Weights of a small transformer language model: a variant of Muon for these matrices.
MLP neurons of a small language model. Each row is named by its layer, matrix (up: input weights) and neuron, and shows model dimensions 144-239. Each number is 128 + 24 x the weight over its row's rms, rounded and kept within 0 to 255. Numbers have three digits each.
A block is one neuron, or neurons of one layer that tend to fire together. Before each block is what it responds to, as a language model described it from the Wikipedia text at the highest values.

Table total-row cells. Empty cell separators and first digits right after a Total votes, Total length or Totals label in Wikipedia tables, e.g. Total votes | |; weaker on number starts and apostrophes.
L4.up905:096128121109159107111142135113087124113111116144113109126130103116104130116129191108144170113102133115127125139185116144140166116172145108124169163135108151130095124106125139132068125115135140076144152174104117137146112124108120131104122117117137109128112135203124172114110142139127133128

Song-title contractions and auxiliaries. Apostrophes and verb pieces right after a pronoun in quoted song titles, like I'm, What's, What It Is; also plain-prose "had"/"are" after a pronoun.
L4.up500:114101122117096107131126139147146137151101128157138099152163107142105137131174113146102144138156140077138160086171149122131124185098110151114166163144127128121097089156129131113100087133149133149112091091176119089129085144105107119100135098131108135138102138106111136156151106146132104162

Indefinite article "a". The article "a" after a verb or preposition, starting a noun phrase in narrative prose, e.g. "sent on a", "make a", "is a".
L7.up86:127135133120077157130120115108111125100072132114125142143149164091145118117128184148116184135137082141171086118144117113088096144118128130133147152104125100121126146160121123124172118088122121111118114116122081116115136098118099123140167182123152156137093121147109134136142154145163165129
L7.up142:138105108087126107159169131125148146124117110118139131103170086194106097127121127142122104112110084139175137078106144115120155142095148134129108155123139147182108152197141103112159112153104158101143122080137138122109094126119089109148135143141119148095162135106152149152085118129158176094
L7.up282:157127141117122133140095159142142148148116111110139102102104137173103141143135093112176155125098125148134168078130113133151146170125154124131059121154146107128119105115158172151159125120135142166098077109134115166122128131112076095124130173103153131147122105087130107145088142135105136106
L7.up363:101147120125132108121169140143143069090100086158073137094180123109121133161167083150116127117164131123104132124107134110142135130127122116127081090140131137117123145132137128132148105167104173135159171113112125063159155102125127111151138138164099131089098124146176120066124124120138125093
L7.up368:133136101106140145129123133101086100132097152148119115116114168147110135128135098188120157097142117142142096097095141149133076118172147111153139133115153122126115140136122103154130128113137125131138137098110109167116114107157108125176132110147102171119122092125164170149121080153114148139
L7.up434:107147133138144152104157098138143125120119151104137130158142155163109169109114116109148108139109096120112112131125154086160110134129112139128103113109143169170150117123108100190114128098140134130105173125140131103099155101092097117103100125133128120124128133170109146174115107124121133137
L7.up634:099167142100117147104151140158091172136138104152096118136120110117139142183083119096153110106124152052155159159126123141158142154122115160103139112101100163121137129140165143156085108125145153084115120116130116159104149133096110109106128160132145103140110117165165134149132104112180127112
L7.up833:118135130123102102140139165091088128143100120141117089124122125146104117134121142098117150114115127073118122116157121130127144149134161142165161116135188160143173167164101122126115153140113148153095119126125168126151116131120112092108135084075152189148066120090156104145134128146105116163

Table cell numbers. Spaces, pipes and digits in later cells of numeric stats tables, e.g. football score rows and career stats like "| 12 | 69".
L4.up311:123148137134161078118124152158097114121120081108120148154153085130078123142077126117130145111165140127119158142128140112109106150077150120102152094133141124110150093128135149131094131141106136112084182132126128127181145101139139146146151126137104091138124138119126125094183139153114142165

Mid-name subword pieces. Later word pieces inside proper names of people, places or organizations, e.g. the th in Jonathan, dy in Randy, g in Christiansborg.
L4.up77:140106126126129121129152133120122119144139100157127135183136165097104124161127139142147084112093123143139107145099099124146063129104126144109106115116110108128146147162074106170083157118093119147084124114141151089159127144092119142119168143122142110121094109102093134127142146133137136128

Space after month names. The space token right after a month name in dates, before the day or year, as in "May 29", "January 25", "March 1956"; weaker on mid-word pieces like "opport|un|ities".
L5.up43:129158133127101161161122146146104121132151163099122141133137122154133136121145077135076115112124109146117100106121139135155131118130086143121114080109150094134146132147139145145142102148147126106086139165133115141114148107141125111108080131112161090093123105144137110141141122157135126134
L5.up284:109092082112148115124131155138159133129133141157173159123154102170124124137107135119141110126133139141164126170091161094091134155089087123126111106130177131170120126103133124163119132168125109115089108098114135137104105126167117158117114076100112115145130101113151164123124133088146157137
L5.up368:159097107149104114121122179135106137160108179121119129121136119134135123125093085143105126131117144164131120126097153118102159156116194129162161118099112107098085124139126123133119174116111120155113149156108167095115140139099128099150129124111088165154108121113059178133135153109142131156
L5.up386:139112059147135134103146125109160200113105126143171119109131142092128148128126129088129141139154113144168120097149080120146121099119127110144121130115141118159152168136129141139168148098109124135110133212140118078102127127121120164113148136135134148161114091175135111153102139127085124112
L5.up489:137101132133105099124142144187157132140191188120141096116173144161104143145106125156122122105165119075124130116137138111109140138114117098112102142081116109144121153122157116131138097124180106135118120126138133148124107112129178144154144126080103103151173117154148108143136117106144170154
L5.up744:109102100151132102082134122137091142184153124107158132143157150096125172151144109138128134133133153116104121125099124110098147127116133096145114123146126102142153139162119151144165129088114111116121133119096154107174060100095138084113163105110123118173109112117152110118123104148066124135
L5.up792:154111085190113118145135129046141138138112107139123152120105119147146105129085124126149099117164134125141153122143113127101091133108146104141122074111119142172120128144104121134112139117156150133095115203099141089124148152143113110103145144069085143163122081115128113110155144122112181142
L5.up804:127107097103073107142127112120165107115091143125139163118118103144191173154100131162163104060148149117113121123138117157141130175109095108149118109158135146155105117144115146124129148130136086109105146128133109119157182115119149121094163130131200144092161142138150095114147120138110136117

Continuation after "a". Word pieces right after a split-off leading "a" (a-busive, a-ffirmed, a-esthetic, a-pologizes), the word " a" after "is/was" in definitions, and words following "a".
L5.up98:159131142141114143119165100151135144065150140113136077144100112135142118131133171123104111103103088107118086112125098121133117159124150110134139137108107136124155098167133133090148117102055159178108142086092114137138111142175155149138121147153122150127103096148113135136129147130145145121
L5.up424:145143162112144126115141141133137110117145100134095140153144159123141078150168120130172134100128112150154144087105138114094131165148151081072131146097109118130191108125184148154121139098143142140131119089120154126119112147093156086112141139148119132123106135093134132128156127140142147125
L5.up432:116129091125118084135150145123138169152149124107125126130138126145121110077121124100079120137113120127114101160110112114067132150136120108087170104146114122138179116160117108129183133096105135125097146125071106137165098114143127103129156126166098146160143132091123112122137136129152105153
L5.up670:122117111112155158080155120077108130189085143158102120130097113162131126073114105114118144091103165156117139128096120109148101122099114074103136147137098093153134154144133114100143114130146171124094134144129131101127117102103119139105128144085128141131151107108148090113099147145128145130
L5.up859:179131113122094133101153143176109142110112095148140128171147135172152171124134105104116150158116097167163096109144112134074104111136118132111087132114104138162134138124134118129105112127138167151106146107085151131142137143155109125174143143144103134100138139167122112163103094110147150174
L5.up929:123155128098101108140110128147130099123118168145123137134131110119118167109062167155142099100133112108091158113141094115103154154114130141134179079116145084181151090166148158127134124126140127129119128150153121137125119121077130113113132138133155136114106137155088152136137169085143117162
L5.up948:114173151107121132141148159114163157149107121122130131125102123111083141090149087114152164141068109126130103161143106123106148120134133142130153083110119095112139119157142100130169168111141179115183107117144141132105149100140127125137129109116087138144114148084128085129156105115168126126
L5.up998:139120117135128127109182158149125109152134144133193127125123107115151136120122112134136130136153130087130102131147172114081120089108104112157137148098167136146143129159093167110141133148110084100072116117133150171142122150110127095133142150157128084123153131141144150184176100137140103164

Digits in numeric tables. Digits, spaces and separators (|, ;) inside runs of numbers in stat tables, scores, and coordinates, such as "| 6 | 1 |", "L 3–9", "17°11′50″"; occasionally mid-word pieces of names.
L5.up75:165178084123122107155118170162138133108131130119121112159110110113146117113156156120113113131130127134135127172066150127106137153109142112142139146104127123149141114121140156128102108120117159173084126132104147169123139089148113091133116121153091121110095120126103121139156141139130106109
L5.up109:141138127177107134120161128145132119160174164137123118137132160115116121124173139134146114093110139082132094125152125119116098115173157147088113115096127092128162132153143145092160174135106137141125118138164117101173128100093137095103149127103132114123111115136115126134185140077089162136
L5.up272:090134115113107157126166153125165133152112124124124112123080145107106153140160173125123132111139125114126103142143122089097115097095145136114152109166151107186138123146127150174055136117107116114142123172158120119102153134099109107114153149136130108118117109125133121124089100167146112146
L5.up373:153156123138089124104146153149170101111141110132101111173149164087162148147141130132155095156108119121106128136128169148110171112144105144098164159113164121123126125145132112114199126157147152131117101129132151116082152120099158085122142074128119099133146143180156080067147085161132151122
L5.up387:089130117117130119104140118183112158117159134162139138116150120182117121129134091135140136148147112111083116135107136105165169144119149142154153158128115113125142148132169096116137166131123120149155091121150076125109145108123066093116104152090146091105140144136149104117177110069133128148
L5.up687:125108112162129139117176148155126119150154110133103169132136090141138048114106098137109107138128144153166097168158164132100156122116139163144116102102122166135126102126101157094155141121166104142166152122112140109144149115152114112130143052094135156131149099131152122095121115049115140130
L5.up921:135163100105083101126170123154175127109165142134107131112129147129088133095112130082134057124118100068138119138145126132093141117134136096148149104151094103150133127177107150117114161139177117103167115168170118108134158083165123122101103112109146115149146141118132115092152106142155109130
L5.up1023:133170083168100129136090134148121151117158105121105135098173110104170134121119171134130100108147188077121088127145118083079144090107151134147128135139131109142170119126143111082119120102182144116106118095155130128113120123126113154089142148147117115133097134131080112083083098150116147114

Verb stem before suffix. Verb stems split from their ending, such as know, tell, realize before -s or -ed, mostly after a subject name in plot summaries; also apostrophes before 're/'s.
L7.up17:135108116086085140100183122111134096105099132173147145112208099163119096119130129167142133130126116142129107127149103136135099145144096142121096120179148105141138132122149124110175165150163124106163085134071139099130125055136144106130150132107094132138097134111125135113130129159132114120
L7.up44:067087153143115150122123128093113112105089121142120157154208138123123091122145158168092109178142164168168107163095102136100189115122114153125168138122149117127119129164138136146149092143110136120091141144105134159138140120115114119134140134146126142128141128139114159112144076157133144113
L7.up404:099117117134113121118110149096143139104116112148137127158149125156121120165147145156140128113135136145129121138146141121075090177145108144123144152119120152191112091106128110142151125146159118107133108103120132102168110106117135119142131133144104126115138088128181119095150101127170157145
L7.up498:149166095101157161102131117115140140104131121149158151133147160110080092170100162104136159123151162124137146138143096143118122173127137128104161118148151135111106142138169121131121089124151094132139122071094109121098094155133133135121118135104150127133132145163125156088117097154141078138
L7.up622:122119147127169127099107156101097134120130078124121135128159139151130075135122167145163149156136121137118130128126119119132124166112127102107138091141105094134140132139154138184118111116145165130135058111112162137138118108171150147136150147144123124115138144138138077122147071158089149144
L7.up628:116123115116099135145100154147118140143131117124125091146114129143104139180153176172124181123151121106145134116143149120116151144179107131112115102163162111152064124128137088158099096152144121153108140108133181127087138138118159136136115112119162173120153127099101121109129077168119116128
L7.up669:126105148097094133124106156089167159093149134129114104150115140121111135101113192139177116130103102114122148158144118128118090091124115095086132140142100161148107098109127112160118131135104136125079129076104156094131114091132141134142150152149121161093165108096116150145139120153100096097
L7.up805:108123115134144119146114125122123128133115161130185105130133106135130076124126160109115092127092166113162115092140111131120133120124101102122139140134138139153135130143155137131161143108170088112117129126116146154079153128146093123114110170126104143152148106111109152141096093134075159102

Day number in dates. Day-of-month digits in full dates, usually the second digit after a month name (November 2-2, October 1-2) or the space before the day ("On 14 September"); occasionally sentence-opening adverb endings (Ultimate-ly, Subsequent-ly).
L7.up43:158136083148103091131159113161107104114108161130156151121146167124163158081101117112133145120117163136100120106140108138134141140109134127115120174133058098144130099158077140121167144155121147151120091154128138100133128166135136111128113080094142103126123143134152088140149155125144138113
L7.up110:134137138126131143113143093101117067138109144115082121151130151113119142161100115160166151090157100120153173142131099133108146087053132122152149139115111130158119153129136129196146189088134117098140099117095152147124120161120133137135076144081142204105142095148098142109144112168149116155
L7.up141:166134137154105134139149122154089131136133143165157131094133158070118131099098115079110126154142159122136118104118170165137124157121126124082099103146178098116112130149150144121148112120107125116141140131092146145113158106109151128122140112161116140113124108174141107079165112131147129156
L7.up241:150137118125115080110143154137151111126141103106150111108125160142111157137100062128162110092111115153133114126135133129147146157125113168119148119124097146128138121134120114189128115127144147110154105154067108106118144092159148159130133132109121122122115140110137119118111143181134143156
L7.up348:141157101109129135120114140147141132114114157106140186142176151125151134107123142078194158141111113142127160131141118080128144130111120120133152135122122118139123078127092117115105138130122175155125092121125146090142124129090086121110079128122103132147139100163097121134118134155104157100
L7.up781:140132083130159105177150159150112127127157115145152106108100127133139091115106072147171140100087162128119106122125150133109132140097099122108151128116138107127133104134166182151143146148110146157128161115136114145136093082129089122132104099115149170151125111171127089153137146139089159128
L7.up816:145140148126127174090089132116107097104152127084111140077118150129163132119150154168084124085118146134129118108080121126150084095158107145147109116134136108157144166116141177139129133140118125140105106118127073118139134127137120108139073157128120128114140121137118125117107177144101146133
L7.up889:096151116133113062124165110130136094104148164146155160106118133098161094131101109103105107137161155125140119134179105115120071156122145122121154117098169113118137123112148132115112167103141113108113114187116142113124130142145122166126136155085140158149112117113104122157145145129160134116

Table header separators. Pipe cell separators and gaps in the header rows of Wikipedia wikitext tables, such as after "Peak chart positions", "Total" or "No."; weakly also "to" in "was to make".
L7.up70:136181155153112145136121105138185140118080155118140100133103107150114102123155123133107124158115168124171133145072108122152101111111142153099096135117110136162120119159135123143108134141169102139154139122128084125138117144128108122081102144147190156073142141123145183171144178136109138111
L7.up84:120138157117119159133103116142136126138097160135106100151115165135148101125163097153125120123106099128180131150104101104091127130150105106108149185131131162126148135171105124109123079147150094163116140107171126163145110102118126122094146094095093114059143143124122140126144125120128091144
L7.up535:108095141098147116109135136106145134143093126139100121134092150143125137112160159074151142126102151103111106141097140148143121152138114113099058165087134121119162120141153151110127135132168102101121147152162138136120113112139116127200136127108195121144146128165120118099116152157122117113
L7.up537:099143071120121145124132139136151130137117165104143135099085154146109117063126164092123163141133139155145138118114140154141088154139144095142115125120074131093109134153114138154126112131101142096113101157136156130140178133148180118127096122139147127122098105159141134121131111111098108147
L7.up576:144144161115115112153155118161148087137097122124193075163129101123134102122102125099104147131128076140151139118124156138106142149105174137162134090123121094119155092143111158181151167154138108186099149133153110170150129109108130084157096144117092128104144150111134120088126107077116138124
L7.up598:070130138147100147154168145128168112103123145125138139134129098136110089134127139132134127139093161140158156142093116131145102132136159138134127143166127160153108127141154137116120099099093134147124179160118107158134158149143186108117122126105139138127112119137125158079115149103117126194
L7.up651:147133134163096128144106100156151122135121108124145116125117146127126098133172134100137152129090120171132109116129127146109089146105103063169161136095129169136149110100115120140118136092131179142163138200132093124144131135156136114111141118126095155134148150128160170191109123109121139098
L7.up1022:088150127128122162122168150137184089144143143099123114078132139151112137107150147137111095145117122141141060134123111112173080144137106121164136152143119137159113095112136127154139109129114100119105198178133142150143116109125132118112132118124121133136109091111151140100101093135132108106

Stats-table cell separators. Pipe or semicolon separators and digits deep inside rows of numeric statistics tables, such as league standings, career stats and census figures.
L7.up195:127149146109132108087186105119108152132124108139110087117126156146122128165083121120119123155147119080144084162158158144108136138122144124128170099146156134125115143132135107150131117128148124115201129137136142122117133079150121103132114099106116108128080107097154171112153107102092136119
L7.up238:119131166126121120130151144141128122143145103121142166123085151136113130125179090119127113141138148073090146145127143123170117124166188161136142088105143112072125103100157133176124140136117106111144087154125102085125119066127106094100154161091137145096153138144110075140156142120074156143
L7.up392:082122109161086114134127125149101122140127110146098132123165128133148139132116136156148154091180124096112114123145121112144145147121100123148153089139174119091111100134156139098134108168157158133118122110138088116139141143171086112141106120118094105090127080173147162121147137141128178135
L7.up659:107128098146094099110190110148116124139161115133137104101125120109115116102161114123107120118144129110128121119106114156084129138138123146144145085121101118108094124164132144148098101104155129136153087109138109121083174134126171089136139151118170139154105136157141126130153087135132106117
L7.up672:114128103114115123152149135145152126148118109155135112151138116104125118115140128136105113156163134133131119160084176106109099134134130094152181129122106155156103079131132131162088104149120116146139105119109088107106140108133149138153136111104126109125167134124128116093124118110107111154
L7.up708:169139137097117110125140121162102129131145101141127099103155126123108127140114116089149116140173130155117114112151134138133092144113116120130175111117126131119123106165171174096144149152159125114142102125090153115140154080170131085124130110132112118098147079167117152123131106115106120124
L7.up923:107128123133138115122110101135111128162114136141138116152138130141144122137081114149166111099161141117175047145180132123156148140123127128082132137126166139144144131098098141150127144134158158059145088120151129116173123136128100115122106114115158106102134147148153112138145122146105119142
L7.up933:141174141156089149124174162172124121089154113130160129160090149098053096105118131108089138116125142116121124141122121106125140135110096127099141138125125091150129115101172138131153134134102154125115076122118143119112130118120123134109121111134123107132095085155116104058191139109113125130

Predicate nominal openers. Articles, demonym endings, and ordinals that open a role or category after "as", "was", "is", or "one of the", such as "was a Croatia-n", "as an undrafted", "one of the first".
L4.up470:093153133106067136177136170119114096149126148127119095135098138141081149146122115115085145076080124145108102148134141133075151138126163151151108140103142099123134122174125122112113131142148141146081150122124110117135114113180123125099126092107137132113117130120112185116138091122154125162

Inside creative work titles. Tokens early inside titles of songs, albums, films or books, especially contraction endings like What'-s, I'-m, Don'-t, and of/The.
L5.up41:158143102132127171098115124129153141130136123113113124153150138081126182108170188149083152124116119081140139104133136117150139107131171156144125138124157103138109177153079132181108151176125100133142138142173087154118120151152123138141129123095132188109125115114146106134085124136131110118
L5.up264:138133119122107154163150072155157152131092137123137098143185092144107161083161188148127151131101103085111094125167094128120140124178118108096094176148140136107146136156127155108113145157153127125143154136147150142145123110133124097144148156088157161142143102104101143147102123128145150123
L5.up448:097123150105116127156158126129095148113109153135114103095135134124125130144149103116151135184075107110133115127099124115129108105126147113111161098124111149104105142190174103144097132126123152111120130167142165159128121138131169136109121138092166158130154109147162122111135144131126163162
L5.up535:122133108152133118090112112095128141118132143137135162150130170143076137133140150172119156099093113135138126114111132131129159144123110121145141137128155121157101116141120127137134125171158095152162110164100084165147118147106160133108173104094104114157170069155136139136084070171123125084
L5.up692:128128083144105117169129078161136147137125106171123114157156075137127169118120128166114193136150111123111099147122134146099135152150134156137153120142166146115166107187112169130118140160067148113121099138157154148167134158113162098130128104105174171111130135115147134134131114138103098105
L5.up707:077147179132140150107156151072159114148094072144109128175122127119089115141138099119141086155102142112128087127100128091112155101097149107078131168181151119112086172174147102148099115112131130115124162122096127126188137139145150106129150092104097118133175146130168114120160136106133094127
L5.up901:143135125115111123125105068121120130168128106140145122132173120114114146124142121165120134109131098131127118113099126152080141169145156141096100098122166154149094118151111142117108118139113120090132107155067119174142122103142138131138149170137100191156098091114115130145073154143178087123
L5.up966:134147069090097124158120123134148127153129140144195123156126110162101148172138136107154155173131080124130118131176105145109136160152085105113114171130097116116146085131129142098174112127149100069121157094141133150155117100101145114129102118116111138174172104145133138129076067133128145161

Word-final suffix pieces. Final subword pieces that complete a word, mostly past-participle "-ed"/"-d" after a stem, as in term-ed, programme-d, consum-ed; also -ing, -ly, -ized.
L5.up3:080100140155136076134115145180161132126124173134115117082160103136141076153101147139172146112125089104141141115169139123130129082123103139146153140115112115134139175068131156123138184158139099125103136177146099122091100146127151152114148125128125142125167119120125125114133104161141108104
L5.up79:132130130126080138105117128064115138132100129131135110132162145109083123156179094142135090127105152144158139157142119150126107102094123160167143141141125137139154130120112141097126117144143135119096125177128060146114141138123128126097127123138129160124112148089128113109149145115136131128
L5.up176:126119100124164135166134119120144101114128091166124146127111133131163141141164083111140157113136140081149143115151116146113196127115111107134152123138111161127142145119170133125127137124110107145105193149097077102101094115138138123171120122162104155115177149135143137136102111113129106112
L5.up233:113126152120109161134159144137092108132125140084120081169120139148108121141094100106143108121089149122153180154132118120183132101093105146106163129106106150110076114109126139120168075118153134109145130119144084091119120135121137121144073112125141170092155163147115128152118110161143098129
L5.up355:159117111108099140173145128180097139180179116116127125131159153103132124161129169115127141117107096162158099176108122135168165083126152164113133156114112095119139112109130114114138087145099137127113131112139131152120137141120147116109148121084145134105130112146114120135125122120106130141
L5.up370:171168124094116132109144167166147118146148129090119128143123126142114102150187093120179160143162145147149114131127100115134132130123125082080117109157142122125099132092144153128165155156114097167142174139099108110111157125168124129110175096088161112106119123126089158131159131097136118124
L5.up799:114148144116112090129127133111142125170132100095118137141126130152102151162096133111131099107137102073139069112108161100124135144118160116150074115138150162104105096103109141128125128134120126119110181132116119147081137133113152137142151121124133134134114076129167165142128148178159188090
L5.up866:089079155135109106147121134127103123091156129134095139140141166131118124150148124121111151072121143101125157106146161108148149097142130147108124185157146110137099132119107075086115156155148119135152174161097100140068121132158129134129121143120154077112111077146114133141167136129093159125

Dates after month names. The space or digit after a month name where a day or year follows, as in "March 11" and "May 1903"; also fires on month names after "In".
L4.up583:105118108199128111114134171120166127158102155117132096130123137108146173130142130090143113161110088113131144123148151145102133152111108135110131145105142154131143110157123156114117105114171138111126098116151131113147075130126137137138102109127128082140132120143109131100182146118122158138

Mid-word name fragments. Later word-pieces inside split proper names, often Spanish, Italian or Portuguese, such as Ernest-o, Alejand-ro and Córd-o-ba, plus occasional technical words like hydrophob-ic.
L5.up18:141119125158099123141090126125133130157135112146106098143184144114132089141110162163121094137136121120155128098096118123109099094153102074082128124142113119158154159157109191160137144119106099071152106147118097149101113103161136142129128129153124151116142125163122115156105157114162117144
L5.up57:125136128137105121140148104156096091148125135139125167133142161127132103109108132156079126123118123134147100119118116195121113113119122117130106134137074099121144133111116131131173161124153146126121127128139080096112102091147149142132138124128101106076109108107113115106154123090154129122
L5.up110:089107082123107158128164116134127091119157095119100164138186151137183113093145128128132123144146107142128112112121178130079072107128093134125092073109097128133135157119138129150152198143109111141097152154160140150174115114104139119136108139121129133129141091136138133139125158111196111137
L5.up238:104110136097115109129100137099134154155117117111134113185132085139094143138119177105131140127109083147139106108116122121125147153130130159143122108152137128116065144112113085152111130173115148163133131140142128114107086117123138114158118148103139131153166117116069105136158107120103143101
L5.up285:167134067146131137115168111118125136147126153171122143130081162116104099096121121116130087168111105159088122147154138168118093160120183106094136124129129073116132147124106143106122129093158116146127149119150147102170127108147151131136145111124110173134162110136144083098176127117157134121
L5.up572:120111133093104177116174146151146152129101110153131125142171156138096099126128120124132156110121100125125137112116110135154142153089112096159119109156129189112160163124112099134124108141144124153120074121160111097101117128096169143176094160088113109111143122126124089131152065141152149108
L5.up784:164121146147118118117142102158131110133137107160149184107129118144104099075140149116113131112140106105150102184127161157108115111139106149116113128087134148154099111110115058109119128117085132110108126113097123100157103126101150148121092143137143141146165171123127068106107067098114114121
L5.up1014:131113045099115139163192138177123114140113160130106136130131109124115086115134195107106157112098128111124125107128093134093104140122147088138147119151149146124103127119088157137156131146112112142092148137122112136117116123137152123143144131157136190149121198135122126121126129105104139115

Participle ending before "by". The "ed" ending of past participles followed by "by", mostly infobox lines like Preceded by, Succeeded by, Edited by; also the period inside abbreviations like U.S. and No.
L7.up72:111150079133131156119132130124113106170158169143138138149152149117151142114123164086202110134093134090164148148132117129146138103115110114121138130118146089184143119112146168160137146118149137106106121126146131148133126136126124123116113142119145099136090157143145131115095132121139139105
L7.up124:163111147147121116124133133128130073169135146164140113141098097136154078098132178158127144101160138156158151152102143147130147193109117092121127131123144128112097109166138145163110178139149131144086137140154128110124109089113084084126088138065141136107091118074155102123103121102102142130
L7.up261:123085132123123111091156177141092139114147126106092144141177138121117119145131129177088141112124142108161112139134099118156141156116105151131104097103145044101113152163097106142094161139165120120126102137124154133183110157121124162162135125121115144131130151157156138103182105117140120139
L7.up298:128138158146147111123143148128158148170158093109147116126099167118097125105138145107112154122073185127123143147148079147115144119125099139113152097137124114148088166092140144164119156123142133140114121138122104094158110148121086084136112139116115111078088155114119147160138102135170129082
L7.up406:121186117098117176098147188139110108118107129122137115124086150146124125118111111155142140150173133143135149132098112127106129131133190113125157140126104115130126147143132138120143089128101076143149152145105139131145114112145112110133068127101111144138105186109113132112130111104083132120
L7.up412:150114123149138165105131094146106128166138103148135148144107103156157123099118140121174106124090142105165122142142091107147107141121116155133152187154119111140159162136140073153147141141151106137084137124139109140129086124142145173132124136154121130090100163155127129138129143132121112127
L7.up678:129134125154107114137123093126138109121159147115096158110148104147095099132076169076126168175120148114145107126156125144118115165175124102142120095165135088134106131138123122138149128106098104116098144125177148131112105132114110121128120109160148138071118101099136127142090113168115144092
L7.up829:101147162136127122143146120156162119134129110151121114139087151114132064146115131129123107195145095064154112070142156077113170148133129145136159167092145158130131125118166152104123141141124158120124155104130140098156142124167147131108117127158113143179157162118146132119111105106097141112

Table total-row cells. Cell separators or blanks right after a table's total label, like Total votes, Totals, Total length; also scattered mid-word pieces and colons.
L5.up55:147125103137172126134157129162138140127126142112156125085120155113098108111144150096127135097141154129133170112088092155145143125132146117132138166089152103135090121113094143148107118154058163110077111116095155145145158139158134117126127149151165121153152099173137145110172099154125132125
L5.up133:126122108105116120131152089126133162142148120133164150121137153151159124140143165125146121108131158148108103154125103153122122133114117111159115118099105075168143107185121155065144113131112138112146080124122129101121125109134077090102125153117157131123096114168114152171120151113092143154
L5.up178:112118186139123142078101167139145157120120095132140095095108116131157106153129105196135133128101079118120123135105104118112171118143111103155159143122146130102135124164176163156157137131100093106130177157125111131111142121119122102102135091108146140119148119107114131163182161155150116118
L5.up276:137105136113136146151108149150143141137099077129129160148117141159154095113115146117151146100087169137141147150127137133120151127135125144152130155148134146187083120136106119115117110194134138171119143135131103121107116087117168146157123113091105130089140135141127094091143165119092096098
L5.up372:152132135140164152116174127143139110112106081147141159099122114101118144145126116131126134145138150091127131130088117088133115183154162130135133108162125130128116128148144194115141129136116141134152115151090102144110099131167153094135157125135112152143129151111099170166122134130121090150
L5.up523:144148146113173144172111136150126110132156141122159144146060136132139125102146159132171102155141117144127115115107134118155134113152098112111117094124135092137158077177130164140112190158114121134112168144132130149162126072124128152071165138102169127142136174156091122131157114155149132116
L5.up786:088117114126093158179106145099155129132116139085177106133132135106145170142116129125147145148142128100137122135162130109150148143140117125151069159127124132164107120150131156103108174120130101148117115174133123084115126156133102086080120154167120092112137140104076137134107094144136121104
L5.up1000:103175143174117154146122156150147098152103125138151158095151139063110154100082134132136172117153097120111122159144166164105121146147108085153097116147125146132118139090126108127165122096138153147089132183161115137105136120116126122093132118141133134140102130162130127154130111155113114126